config.toml
n_kv_head = 5
vocab_size = 1024
norm = "rmsnorm"
rope_base = 10000.0
tie_embeddings = true
init_std_qkv = 0.0395
optimizer = "adamw"
weight_decay = 0.088
decay_shape = "linear"
batch_tokens = 32768
train_tokens = 132800000
MLP neurons of a small language model. Each row is named by its layer, matrix (gate and up: input weights; down: output weights) and neuron, and shows model dimensions 0-159. Each number is 500 + 50 x the weight over its row's rms, rounded and kept within 0 to 999. Numbers have three digits each. A neuron's up and down rows have the sign that makes its largest values positive.
Before each neuron's rows, "fires on" lists the tokens most often at its 100 highest values on Wikipedia text that the model never trained on. A number after a token or word is its count.

fires on: " |" 27, "|---|---|---|---" 21, "|---|---" 18, "|---" 13, " is" 10, " app" 7
L7.gate232:518428499555429543554505429522495601478563476522521448592482555499512537471531544547427526484542477451472540452498552389583611547510469442503482464524524456563531513440489550413450471534464410474508510565548564509453606524445538549480506411497498469447389505496472569526504568371529443517586560507466522471587401548510598494566508519463476440463494450529452540415543536485529513467443503537535587530455502496445486443535495455635476516475455481431528436503526497517392559518574475
L7.up232:478419499559425522520460424505481554527518539500479476478474505529546564550512503521419473553499426439459506540484542483464534495465499340490512491525540511489514546432489466421482464505479438531533403540515538499454555506531583501587525460398442483457354527423421515511495514528560483503492444484486501459526514548492609652607564472526465450445463460555512575407558529472532473534469414581508523540503519586462643410600520516526536499536522440438496487526509502548467521581457542
L7.down232:556477475569453495486486499471509501514473526467545462431544494498583572433461492534566422512645379552446595496468460550535545470533448514511556575474551421556585532507537539396469448440593499489534536373493588486451538471473525448548503448431504479469465484544484471488480487522468515496481470526471493516498447529523528512577479368514471475465446391477581524512537587493583505460536509499392473477482498605516483460470507572535489472508610503554532396511555428525371460507459531

fires on: " S" 40, "\n" 26, "S" 18, "pe" 8, " =" 4
L6.gate16:581488497616482528413504536530583464544551403499432510473497551490512494475621492489487559545508465492507407426488550511505471497441548625488361525364457473470531478471475447362390488521558523401426507523571449464495534445427561521588450508512516556560524583480488559503538415497518476478569566498519485504506573451539563564541487506553548500471540480503543526476443523509515499476493440528517527539519459514409543452458502494485409398454595486486533500424522426491517518535487552
L6.up16:555514519461448429546499513517560531485452418530517541491429506409537466476520554485498495447515413492431460524398511510571512527525561511472528472429503528466554591579509506428540535522573497431375548557404587505545506500509444489561445501571505434521492513470479439519609563546446452452508471487532455559562571383511529536485535572480544506510485482467445474536475551536587491577525500467460586540463488443449516481336522404432527418505501481398508494425479469461571572475585504
L6.down16:540419527506494449511439529467423491508499439539407590490514409573486478409426501513499496526423426570531559537510540514510427542520454608512544527485502490507504431647456463473432460485505468543338501510505522484487457572492500494540504482522528555496470514414583481518514456483532521526614509499507461513450485428513499456506482467446530562532534458466456532540377516440600442562519536415476627493389555511563491457488466461449503494530533573535543540477536518596553389481433486

fires on: " Y" 25, "ased" 17, "ro" 17, "y" 9, "duc" 9, "b" 9
L4.gate382:401548502477498530359516544447531393445492507549509492553534473553521537577414452508453511536539428517403457445479490428545493498498451515503528510458513453539517524480486527521441493506511504508483481574437556520542435502522414498496482594552540546499472600532528388562549574466533445458427477508487551525541517442546619498620485519504583564572544560562502540476452424521425492438485473391532392615533582539421475462452590526471499488474528483497530490432509497563561532469473428
L4.up382:467469436465534506437520489523383593442543503493513472611470541459563524420535488544373494450442498510493452495527521416433510493474401450547510482485519455526473447517492526528554543435503491514406451525513488455539416490532535563420517531457430475503559460544572467555530506472565496446490492519417572473576519534576473523509566478445598450466519492529482460413554529630505480523627511515546489457541407444480555511484550475507444451515469491559566558399535384529445499392571466
L4.down382:408568546516554425461537437524456529490482435514525484481592527442492502487523460453498452525490549499431557589350530453441590508522542486553402397604478501518542528477500445466447488515392478446546536448528494563517520487491476505487477526521451574512473516516523427434388452465512563541503442478463534526537440440536552522545483534531481579588500494526564505486567521467552474450391487493559496489447557452475506461411523505553404580492555489529468340533503549496498599451594471

fires on: " Y" 23, "th" 21, "y" 16, "ed" 16, "es" 6
L2.gate334:491512588610511508443463511498392522411460508542554496531531553473497537466559446477457485425545485480496486473584486451506498368475522590532461522517514444516624547505612492432422475512409485466491589536525405524481518496512439502502409585568480582451525512421432553464582557523490447556470478526505463545509456538535512511528407479532525518568447467492505517439422559552550521470506439422502456544415529529539515489420508464555481501424480503508544595471612471455542577557528399
L2.up334:438472536579447486454600435525509410555526493478422447513519441490520508501544507404533466512480435526452528472479482471490505465379616451527490456412454519515524478482482406454599550526613533485544493522617490552574567512572444505473507505489468516453555478540535467479523556512455469406490552455469520454521493497530473439448517493518515476527509446634559627443610473501423504501522430454484453511559537564474467540443612529458443431572547561499502528493503453605408503458518462
L2.down334:515552527556522543537497414503422468514520536435474525570503491500512543455594462467401479491512437503527564587537483534470544532454471524521545404452438438539408595525453560537452472472438468521468485481509611572578468523473506458460560501447414470606524455528536455528490546436584547497462401484580571566532513472471595484506480492549522498538529659568507473509488448552498525551532544487502518551539572479530583472446603490467416556508509455467422423588536579421535520525524545

fires on: " =" 57, "===" 20, "\n" 16
L10.gate427:527487453588463560517489436500427462578520447550464560459448559536440504543603527432454517596473384559408484421443530443498452562402411563554522526446522557499462524485505503505518509541426496457449514545537408501459518422494527491584403515572510571504508514477495428468485452442462504474519553497521465586526477466598542558435539529588547589506440400479538541523396435538453510530429463511490517584545447508499462470494535518474525537456476432413452423493530443449510589529557498
L10.up427:536432443537587495624444450515516466569443477521484526476507572491523549450537484409525516485526391512441518458490593445531516516482524545526491541405466581549473552506437428496552508516460540518425433498480561501467433548475463474510573542582473505502504577487513531456516429427531464477474598495509588571546474330631513521506504548578515436492481499514439558497431422572536456520478461464449541488437404407579461502520493514442464596536543465411546491523488427529535497547512484
L10.down427:475449577519534494435505561548508496575469491391538419522455481563515438477516544558523569507485432517548484469512476506476470498436597531587539465435462427486464464479428449545465510536521426502617456549434500481517502497427485466540601500520507535485404541536569528465471558493524456424502598467491571499468503458532466533589455397498576567509573612414510603557513570451559477479538420411472612477469479445509598485467518525502479594491479510444530544425532610532470500476484496

fires on: " is" 58, " was" 34, "ated" 8
L4.gate199:517542511497437544461460521578456480459449431483546509543527534551592465585541534441431528560533487520518548500426528568556479521553604536512469470479486595477562534429514444432430471377499412422497423614464477544507456502566561522547442512491515531468439547499496409490571498447525420572466532481555549516588533515534551474568415503444362534531487558518442511480515461471497503435518442445599367466519486541497513467497528547477508431436497392469533531503438485489589491528475550
L4.up199:535512517494581573564491521514435505501549476540615413455375494513476498517477548489382490583587511457555493475427545538514503518526459469483429479526454442576555457471495547575481460576562562555527472566456526561486484598432520509466471460545476519638550473552499466475500515400518469544451546501527387504497538476465538481620524567490473401556527516539456591549469514518476579495509555560513477481543452492411492500489638474520459561497532514406463555437567511448536494565457527
L4.down199:464430434575543524480436500466490541471446446527624484517474456578459504386502528547526531478561542555622490483511474535487516508525463452558476543589531450594588546560534515489583502449514534612579505410455615510426536554528508543511514468529524504459569502499524540512500508507462556536454432462571455452463476466515534482499550521536583455596563522553480540588470508431469564476465498516453597445423472675485506490449528521540520518530468455483521517568540605512514555486593484

fires on: "ent" 53, "ision" 10, "ual" 9, "ivers" 7, "al" 5, "ion" 5
L7.gate329:676477479486405464546542541480530477542474542457542467497434504454476437607599433518463579526568474410541503473423534427501609524496520433418494496445498512525526540490391545509543506474487486435549465455533386513441562423465474483565473502477488573560535494491398528553575440468562466633477553525492519524612456478519452449447488537513573544501487474557518494518569472510442486498557445574512548465512479521560529527556508479527417511501450434500492528529413495430504598448530481
L7.up329:573403477500415423489423491540494493534414510458522486455447513576518488558584533450427556470483496468515536461439549530565502464545507421574457494468481480471450501564346591612619510543430529504482430512512494523483565479453536413590528560528448538524539472502484512506524507546548503466536503482453523515540539461533482503489470527508474496570485493510575498511523593557438461426563481570457501440527438483511498524538384432548513572480446510474313547524391531481561561462542484
L7.down329:453444411463516479538535478475617456519510396561439533470504569498504538468450486502491552510580538570482560568475560491515462494526497482523581460532531536577558491498472525509563576461467511482433470480604496504391528494525470465556500554537472472490524406414594475535488561569504551543437546546507474473447489535461427492543469510654400415580434481536502549597584462372476526451584434415517584445501463544564485434515500506440476523477469501452514529432490574533442458508521463

fires on: " as" 22, " He" 16, "y" 15, "l" 13, " pe" 6
L5.gate189:475550492536473567448450474416568578489496513480536469529403449570445433521432519459457530484489473482314583506517443518496544427487538540566572588456477495557502579569487508470469529499513491474478378485539507480539455573522563582524474599504453504541436378440512469534465450523527507535531487508467424590496452457582480493399474533467532478577467495478550421445426482480542486457574567563464499473543437560544453539557483455541491414430562468492453436475502517542540585532535555
L5.up189:483419475505550484454458527497541412458454507503513585395456444469474530565505387455422540474536552512559511487478495401571467461461524421499516497464381511491469379542567469513561499517494519528507547533503517473464404505445499465571582530481516492386506513523583366475462497442445531519451489464406498470522508533530521589509484436425608514525508505474508429460487394441474479478528480450445416455470450510641512447485538512380523461471520506518511445403478473467457560512516573
L5.down189:489601471503464488575517533550491473498449512520545437526436446463481546494532486405522528512436424479477601511447534494482523564500540530463482532409541524545644538553500517375534547426544480572636553511563453541518495491461533413574441601629517522522504519469484519555486524459440449458443433559561542517499502409614554427447492489536548564491424470489494451484521525530563585469485490505489590526554411515482516526527524460534476501555465470573553452544541393503550456441506539

fires on: "m" 100
L2.gate167:545362504430508522457473469588465480444495636499511575534481521533484433468602504440538580526514443516474518435539467513510531450470549515501527421490549522498513626427482474529487559550561485465547497530520516566442390481514607526633583564483466502554476541407483493440545440496541469419499470484542502496485392512484438471458589516547391524497445515550549444497576480565426510566550541566498486513463463432500569501561399534556542519466465497544523509410505479514510537570460507
L2.up167:492577627453507508532493484491487450421571482537534550486588479487533491495479447522406520490506535562405504459510387531459582516541551567578442403560419523447466498582519458460493492494544467474437469480581531456503513454615542596529548567451455401541501419448580525524462465512473440382443479365509475476502528527505519508532442440559454377560469502547438504545546544468507495492508470515549394502479513387522464512537496589547483517478450430559525464501492558507458525472482481
L2.down167:459543548443477522561559645431496513524431503496614528539450464527567566452481543564476516446488476510501472508613567489482494508501451484576472575467475491530393594441489544531503540481498517507427471531536549521528522519574526571494511530526466498523484565479565474515523417561510479484505460559527547481409441570434500537565501508386513528454439573425459517535482580431503476412544548485475453538442442435528500477501521577498510501571515513419400510456395477464450324542456439

fires on: "op" 97
L5.gate209:516507484574425490542618513495375476533490555653470471500490463511489458557501518446426536576439519460541521378506465540454543457396530500538493544531556543524509537454467530431534512531560456500594516530530474451445501500388558457431497523506442490464440451460465525483520457525515481468458472408529563446447456453520558505487595418368592572421496516536566480471520579442433570546548547478507519477563539516473509482541573523486470382476445557539509489521435518481588511513568525
L5.up209:522458533521504432558483460457496549429576530491537580491347540380524448476530550416505557491427522493525525537486492485410435359437509461490460502489491498450512460528515490570503408516459522521570571447445422536548509526473550430479543456493440452619521457473496486527518483494531523524612592533485489525495480511469443515431513591602531479505576514456494486397578573539511497515531525541507517467597437444484537453536449547504485550479511605532517511519534519517411518515663482
L5.down209:574509431528473470487469486471396551492560450564536516495497381518488597473503499488501497544577455498526510482404502520457452564408455498460568483506476576546524440521431557488464512483609451491448478474403557494473481438577480536557575584518443504512421524500498486419471515502447428520565514453470501464477507549472522491522571566606549479556446541444425385522571501566459558484529519484476461453434532579487499429514408536440423501558535588421463471521628527530491381451502509

fires on: "op" 100
L2.gate345:535492487560405437464470563524463626476458490518432473578473442442497576467399508577353515523460465458598483447492502445423548457446562473475499480532474503541547507471472457429557490540477476567482471498515443528494514466412493486517445435434470369481484523514436567407486478508468468437359467491513502472494448428471517491547558549431578494455397453558407454489538515454511544572536485497418473469545483476547497458468534402433520505470494519496432486574582470550570509431540481
L2.up345:525446464581559449509426345489439489454513531563552562458520442526499520539535524435492442569446518563492432522376531565470430514470552542605442453531520395515445401513472557481518476498526492470595548443441456514493541411381510518446660518567419445531503484452503467585492495464550480491496474526447525542532476514515443488471512500479453519511491455535525501444393526492522509480430553456454493493570467516482519453523494563419441550474467513514474500504437622464414474490591549
L2.down345:524575397495455406563495517518483522458458467509541508495523438467469445469581428539510495506465553503542565454481501472416484469402470539510439509483547526494498432482417526536524469474629525516509547575449524553490577525555497484503594565465501424488417523446521467460496552522560545568507490471508489571449541528444508428464579418547477547574479496474499493476502557579427480419472488525489467420455491463549582382467403510412512524635478574562500591534549492456459355549458477

fires on: " t" 89, "w" 11
L7.gate426:513501502476527497438594524488490486498487465452533457518466376491539447454524455505501559471544514510518435430577495507526582421533581458550437374478596560563490491470496484494544487453470589560535510525593466359547476525530519499480404431521541446448610557575500528511639501531463504550580475486500522559555516490434463505490467441505505480474463564491500511529541475506519665507536542534517425512405487606538512494447623488462475447522466512576470511466416539455501501501502581
L7.up426:523440473588496432557609501596471530531484467468533439521473448528502543487545446452513504391487476472521479514591456499457575367497539493608491429530560554551502478507484572413547533503402520554537502514541456457462463533519603544493457435528573500503595475581493541457592472563496535473616529484388564557470509444489434503486525407541561471510507589532538503521522478541515576482535532496536443552557525499515483452468653489467557511463493575550424431441422523486520502510510479
L7.down426:472459478425493482520558552510550435513457504497454512615485379543574498428417400546518510489488455527573527520484511459493462509527518442490532463498505487515425542486508454538551539407440631504545417454496470483527523541494461500422469450492522515497563526616582425526450545584475447482509453572494542444453611542479440558518427435484482473464509536540569599578461592523520520413543488430496513416526551464575477508505545419441445472462460453540501479481404560443477375543486489

fires on: " is" 87, " c" 9
L2.gate110:402589505532476560521396454436556556473559436466421505466470492515420576512469513483525591551490511445507503481544476518506533577488487541567501457480480558569532437413465378484573577495504461524476460609498619539550443565458472503463460543530479429503436530520547459529413441433498535500473476411520469449579496548465596471599423553500545466461411545417523598434433492421450450511517452488544521552473439504451466452459561479478475546458526442532572450489447483503540538531561478
L2.up110:483511489480489565410476467433536436557442574521540486454445545503458570572496427424484455501558430547576530452481597530461482600465518394491568479407481473512498545518417425508493501542519462542481534505488544526481553519501532519506590514524489514416437524547499469463485571459548500435475443494581471488558591456510507510463466545446458541492321418562495562539544483542540462548480522496490502473536564573492512507475508591523494673505482428466550443495539517523565510638429464
L2.down110:482502548469442474397479562533527504498484505434498525553371528500462456447632611525504535528565539560513555522499424529495475606501496506462474562446519396528467639401501433445508385585436506496550504451383460466488534448520549485585529511380494448445482492472556566531550509474513516466486515540546476513470515496503522554511581503509521482556490549538449479539424546489477519643520515444469599457456432497430531484496498556505608503558529450553491496496510547526455550488441556

fires on: " are" 50, " is" 23, "op" 10, "p" 7, "in" 5
L5.gate116:571602498542462536505454478487522513498523515445483528477446483553441566557549474607496479481494420510442551515526492487369470568467384483339501503468443487524627452449432451505549456504501608574537499508500562560503513518467533545511603533461498585532421492571384522496434535482506478515495595417504560463491542449569565499478539497469461547452454621573523597458478467485452536568485496444548477596580455518470455550476549522503563555528495475452509533508448530491491525506522550
L5.up116:373561558547536568500429505404484469556454558501502498573491411465576431486484478566407511493431443537501473380468530588537449577467510529449495432515461557473550473468496473537472557577536550471554499519388455554527516553538630507512580489434599500432525519500506467478494578455545398520496523397554536504530534455524529581504403479420462505602498529552404540503475502538532523555589453496547545485584495472476489451464498427538527535489473456414514537521572524504510487457486471
L5.down116:491481568453461516514468496474501533480448503504493471523442516588491503465508559597560540500600505554526565493514500496524468523535395498449629518503415446425498517498489511493420449548459531568537446489423463441394542552646518503461513445434501593484497562474504528520482609562528471473485471593568512422497545554530470518582499487491503515430583538522478494484439525502555559523527517408461447456435619429503491513476435519526591558511581426481523493530587485499429644440515544

fires on: "20" 45, " cent" 11, "0" 8, "10" 7, "19" 6, "f" 6
L7.gate268:489529611545487521510632483509530520572421436492533469505460467473530373570591540395538531531499390446440462499502438453552457459557502569417532502446506567501511515544478414476465535408484515447461486528513424541489527517432480443483556461484451552398516418545537480489596625431497487526412544448583485513557438561461462476508413518494524559569508508538567392488525497574456572485602508513513525469415455440531522473521424564462509461484470482544467471457487532480476477522458493
L7.up268:467488426541458516506547552424513439485512482509508416471565516464601502509534444535543626582539391506559566424528552493561515511495506474491512500475435599497514417553518399504508416541454530504419511483450438467391535501454413481421513472525465484416592505526430536551570518501513494526423394505529521454545501543486491420529531513477486354504457536535583432476475422552547499599546528463401463468427499517526560506520449560553521511537416507484517497446504494591517443480538436
L7.down268:454484543404598410504449474500519478521544514485529506532486546517493524518502434459508453512602559520542493519485445554558507505408424383467553437474500497430532456540497497493503457576534478474509507493443500478454528441532522427504473554462527410465486486519526474558445473463428428524498405514550491469604486572556500513595479438471532459543380498597469532527464534481562537503565529505494470487513504429538487545561530427444471554468590541440506574497337542386567344554486462

fires on: "w" 100
L2.gate395:582472494366557445519588512526485429535505539535501572549499420575534481465471472506560528464500475505468498454588524460504525546422506492522488449553584557455512549448402434459499558444471516512482536509510533499510492450457504536448506497352557519526579514520534528561435495548468422530548460538473516439524570432485419533412533572513548539476461510558464528569413541460469591541450537454470449593427515605532479443595485591423469431429389485532452503440530507508423529532497564
L2.up395:470479414473531465548487538524554439546524556552495585462506432564518531445460454395515598541471447545579495438563520450527611485505529468438455532466500609479459535503495536433574571511458527513467450545522569419516508557457553566501438546494503406425503487589566520512473501502537471479535489523413482498523535362515518541490455462537569602530422495548440522555529481511496553499497583528492471478493481533548508420596577475502450421356404468505491556520524487515469471540537626
L2.down395:568455434420534454490476560383482450516454524525524497532487470519531428473484430470489525470444506520502480470460509374500518490533492388451516584501550545530505597540548454505529587448385629521570388525496583540520489617498535473497518433501532498451482477608590495490529555529502433510508531532416478542462557530529508531530390394453435453434501580581616524552471517544456490476535524518529496486548540500534502446535524465463394515429490557544518477552434524472498410525471479

fires on: "B" 19, " over" 14, "A" 9, "M" 7, "ound" 6, "17" 5
L4.gate8:490462503630496505418525526477514463575481598538477459513579428519452440500348468529506467481528538497474455535471475516451507526496529572469487511473497487586474532416499510522528549469497568402559494506403582524484505468378487597546560456488561478415475590433421535463524405542504439502574499500507467461496474520535481479472540445477491512579562518412439440552421566513397492457506479450593648478473490432454531416508521437461522451548498476525479502449517457514454484427491584
L4.up8:586506448492439509499482510478554421591489507493546430504460499480474549447440566508519384531486598513407427411455429427526453479501570542549489508510489562511468518487494388473476554515485514411444481410480564541504502496502514490644482471390564544491514521379543535470438511500474413478400519510568504479533490460539516527452523461463466519589553447603613484484530534489483463440473542524591454529495528479513587535422523522514546520442463471404609462540534484569520465557541457
L4.down8:496506499501501535509501418472508486446462490363477685482490562567484504463549392435441442568407436544406553425527490561530511397512583501522446538618483497410516477486493494536573430543477490495451451577522533428486470464384438455418476411522528557481520471504503447568478491471586482551512557529606547478573518484477510473515495564496513465580506447483562470543512437520453482461479450505511457537589462483597485503503486467466524596523533568515493549489493515518410455505539487

fires on: "m" 100
L4.gate302:546503565428467607477516503519466488521477551538541539495446469505564460560516461477429550513535463492442478483593524523465536469426586471553463420539463549517449538438468427461440531535606545541539459629575487504434433499551459572467543507405541503572500491437545523441609431516560412417462406424487438456433448622527456597535531564552414512528462539536461488536565451475518535538452504465522446545428553431503515479474513451569581478493452471483511543458464502576518471546530531
L4.up302:505469582437507572475511541514442477521471531570554498472460490490532478574538446434404513489513438506453451512576477527443561492432582484565471471500513560414498537473481466520474536539609508584546415584603502501437353516551456579477570521441577515525515461422541496449583446569539426424458445421494442438474407554477486532543533521552434497568483528548432484496559488440561541541441473458526348531470529437498498483517577557550583478491462483498442516491534532538495461567490525
L4.down302:499527514441519501587514581452483541508423491548607507536507433487573537470496531522483481406487487562507461537598533525458529492546451470603471528432446478541452571409451466560480559496469561521469448559552558534468515513600481556458489449466506504553454531471616447513540418562540415480529372573506498430423475538484454506567432490483462504495504552446430512593487534385527501378540592476430474552447512509529534548522507585467548426567458516506535511483492456442525371517484493

fires on: "ent" 80, "ond" 16
L6.gate62:578516589497534494588464453542547514470470524452446438431513437498470530468542582477589469550469523517429474585437458520543449543514527483427540500576461433547547434440434513558555449493466529463505473466581517502443520463423564436525506529513468602494492511500517524449551560539507463642528454474479564561542547482551524500510501482552429613523531582519477494449503456434427459450526497511519516486512524487499391549513550561470536614592405585531386467518523527435409590545567475
L6.up62:434486475435511567534510491460593471525424498473465435490471481470509513547578504491458541528542527556460393491575449532476573519561535420463665479542507479494482425515438428450485444449500471501622561473503428565492420438493484463513552575508519501390487506582427516492591503522487470540490382578564517498523505461554521522497516404528530517567535557455435421455566456462421478456444450442418491550555434472598490553553573532556489468540436460481424477500493504487522470471584475
L6.down62:544488488510470472450524443485597489448476482498541500485538457462419527446480542573512567643541574525459537598529572452439552556595558489529563527611440519584532589513491500553524493404477453514425496423510499500418558556460503412538573501533462422437590484459449515502433496561506533504393492604487541501485600487472478442500487445545450456561548567460539482587544609507432505452521498486505492442501449478528392532446539495380432532526455486478483473517502474480478442480484504

fires on: "ent" 100
L4.gate301:519580515458474614494523415413619514520483508473486479484423467518401438588571466467498440556531525395520442533453472512455543534448442436444545501424466504583523562443414498467554461529481477454466441454492518497496624497512549525481552599493526468456441492610479484449526449464478558477514444520499495494598470467480505484470464456548532512580467481530503561519498406544425548532407431486587490430507500518552434444534543494456478608535565454457490602541496525493580616499506465
L4.up301:537504550494476465498549490499471561543528459423527435535440461499348528539587503405505467456557537469451423552471495565584601462565517389510509498477519520511488563524469510467474512454474533497489427517508560451453536525475495507515489576538612520481541491522445540425507475539492482492556552504436476504583513565470399495438476524537565507533611407501416489422509584605511392488489444479555499459482476484598413522506477497544475553455492614490358490497485475496562477502593422
L4.down301:503509505451485463491599494499584498458463545542552483530609524351442461510535507466585483560467540462444484626458497479472500432532446435570570512518530520581570570494469492559504438429438541476513516462569453490426540521417490430513509539565446492502523440558553450518500454477528507477469457569417519485513554425509467464480409382538485480550546507455526516555502552484412503451511470492493461435534432490601437445513487396424436577540486527575489559573470498410519415438443461

fires on: "he" 74, " is" 8, "che" 7, " an" 5, " she" 4
L5.gate212:549470523460552560493441453550536585508435538545446554416428492539562576493472538485477597523482521495477485445523417450511495497451565516561437475507470488450487475484428477464581466501567419556508463580507504529483530527495488493486419555425490432528537411534518441441418465526504449589499502469541390552483489483384505535574565518652424528448412528427455567420378486472383508462477505562510485586536546602478422454513520496458530465485512424434525551506498491505468474510488536
L5.up212:551557503543506492421472473603507447557528393527511502498575509528475550503534446391407458539468495425559455424447498430510448539542504435426470523432529556521516507514495553480593540516502450493474521367466494466509529569431512576500585590463525457410551511545503569439482477571489542562547509502514435514457498470477529559508555424513543511525451574590516588456555441555423429555496522493586520575574573571466555481493539477576503536534598421572560507467521561456515471460556482
L5.down212:518506483508554475448476496545483506514479574544461520436442489648489438540486533549571596506567448586602509445542546478503548528471534491454542411541589520498497520583489499443528440535524458476551545442460461531491536560544540476487562515537452512432452449565485571438403534596504440466413605463500464488527426457527586490629478456522548525418474498591489487520515594494448570487529510490527529461456553408490530415578448497515567461488612445502517483407492467511487416496440507

fires on: "00" 36, "20" 20, "000" 10, "19" 8, "18" 5
L5.gate106:519460520483514518497477576531526496518577455525461495522553631462584523461480404480446506471519462435569451503467482442436506615597542583486582522481421522496425443482497431480476485441461431521518519505445431522541518512515556532449504498536397558313533408542477553398514509501513456481442409464523446464559520512462506481439481475438440580512543452513511520424580526558438470538527413506536541537406510539486521426535440573578533536565469460533563459540473465556561502479520548
L5.up106:533352531492504530604448464390491425485515585612499507475573560508603538526456454543537475506460449500560471538462535488482481563513548522517510597521413502466547517481497416510506419455493472454514527507589416537526452496541475458498554553504432558408493458490470482421443567500485565557415437521577542501496503498467453449442471434451383555486447411490518519438577560463519487525513443511439496479475511526524514512606436655605546419511510490510514492506541493567525461517478515
L5.down106:526542538448565517497430592500491446492555505482482538552495526474548502529485440500578581532514520396513494482382491505502467559523549504440648509417545412456471469510512455442491521444489570446479533491399508496502428458471416500507461379471449468399446443473525532556578547518529474558535474462469518561427548555472502525579509385521445562488497558464553564562474515515507483429506509521507436469445539456503512537613481393436403475374497451488485516527428531489501380495478528

fires on: "ann" 42, "oll" 28, "ould" 8, "ell" 6, "erm" 4, "amily" 4
L5.gate387:416581509476572593442535457422430503439512553510570455490504372568494541445448530468521481549513475477498502501513480507528550468410422395518485467646522502475476477474543482464570477433530476513433453550579507410588408437551507596407483501411548518545572455579565517441540481557554562467467463513479554493548539564473516544485544520480543601591448572490563529439505484527491573560502505454529507460503481534476481529560587546611466437490592509498466459495560524493505495496454494
L5.up387:449576443469496530434542465530422516479468450504466444492433497482516463503440583497527600511493447510443562576407412458502501427485494523438536443565543564517391576479545456537542529480519499431511446500459658460483472581576521598495478395475540528527471582456564569485551443528572576528521506492392509509363481542538509480523504536500507498443501517500475502501466473499513461466551589501556469577481530486467494516541545522561448525481492462495443532390556428497586422394424470
L5.down387:462480521515431447561450563518421533432581462548482533529511496479553536468404546512521551470559450470437579540532485497502513549502542476500502502521539561507480541501469499535511484544376583464474473480508442548401549488534482517354422438540499515577501436410516573554446562511654504501497539522407430544501460586489520467474570465582463521537446518598533638482428527463540472480539592534589488531465528419467474550558496476512511489444458401576516460475446508497504587484538523

fires on: ")" 82, " L" 10
L4.gate379:635451578560488526536502495488481456536500498512488418551556504476464595627501499487440526589483553493455444420483509589513518454515526536562503426511504549502578521468558554507470537432506432498526421541470543562396460524479540478520538503505546604466452590503556438553521474506463403432412528382508514503544540539497544394597411455466423576504498531498551493494450474465482485540451416434571494536565470591557435468423587528556488521487417517449544517479509509551520492542544491
L4.up379:479505498545494536536478554593458472497536480455480472566517490548429608435471500512559544508516627506505493470486450514542473491460390499483522503469553550612396445545517475424490598449500489476506474569594562468527441442539528493499479549484567427548436522502489543502440453491527506587473539486522464381447435482406489585539404496439461488538491496433436429514485515471415491450586434370470477386513513475527424455421447409607476458549467527451448484529496505496502439533473518
L4.down379:457550489437547511519582550545516522586535445484562541467529409521505526538457520463476392553476524483570479481436552480511527479489596571471524472515598472469567480557605520517457497525478602439442488416567540551450507489540517425427556412496505524549377615448503459541448503453576500467466510549573468498552422501519575477609514506485399499514490530576556547422488460531428450458492484567483523556513464491552554581546484492507381461428471544473488463394459522435476439489514473

fires on: "ip" 69, "op" 30
L6.gate380:477485486474498435577492523517466451461501487559534527530434440508450514565470515491496456511480456589498517523471496541514505481462508511515538519601516604513541462488458448431432369435531455533545464540495545569552521495400558530457573497484476428502520535472499507412555565487495536518559520472615497474474486528425467436444399472515636523579466598437463484499441500612536562540605572439424508429501507550491587379528456518515541481437452515495442424482580551510514531471608429
L6.up380:510577492441450394521416489440487478439484474553515533594459478482444528594552508527505507545430570550538500516436428516485480553467578496475443565462541553543498446513488543465485457481505496514497490609359510550638531469438563512480488521490482504535506393475479495429524540570506525465438504468516524364486532522543518494403543513530585499477496539530518503538529508561494502483574451471461518498638514563428609342579508513505527426481547535591511461547493525558537497564537548
L6.down380:588543429495420510464499535510487472515499516568565529501469416460519521465554520606424407476415496499567541489456497475503535569521430535469467588467489554527535477487482541446531528481627489523501457485511558596405427461621492482474582497451448441490483476514543494492473533459444507500537431455497537468526501490495491502464539406555479514595424510417354425471472532505604481393525535505506494446442410522530449457463423482407449554560477563516525509547530462456543375458556522

fires on: "op" 90, "d" 10
L2.gate141:499528489516496535517525544515382495404464532578566564488515517585500563510471507537492512538418549467578539423406444497505524501461527461534500509542435451466472401506517518500488486448475495545514494604483459541520414465441533515525503597497459466547434469512507475467482444507463586518430450479469532510547470462531527467581514398522584600533562579439538567485391348439510476580523509446534437458560497571605504474504593532462482597510469503483534513557342510506465442491486533
L2.up141:477485532512590429518453476529457480451538552558599486537506451451494518475427505527607520542390549587532621459441455491433501482465535520441562450555627571514574460481546455420505453497476568519490548479479472529575509417577555468506457550530507480513473569358422597511534508522425511629456528475463508531464517486424459472527459532568503553497555581458497490509494504453476474517413520455490538590481467472540535476585474579541537521385488550522483517443558519539527486535476586
L2.down141:502563483438423424506496530482355476482547515547578484504482396534507500452566489458483519518418563531455502438449471507460529517448512621462613488447463473509537433546513572534414526495554444498465514543407508543460475515599500456532503516545481385521463417525584521463476466550530476537380529508507508520489500449477523474498504385488539520472425523486460538491426457532471484456505497474433475472521584410528384446466565529432393525554497474537530474520570447499545353579492472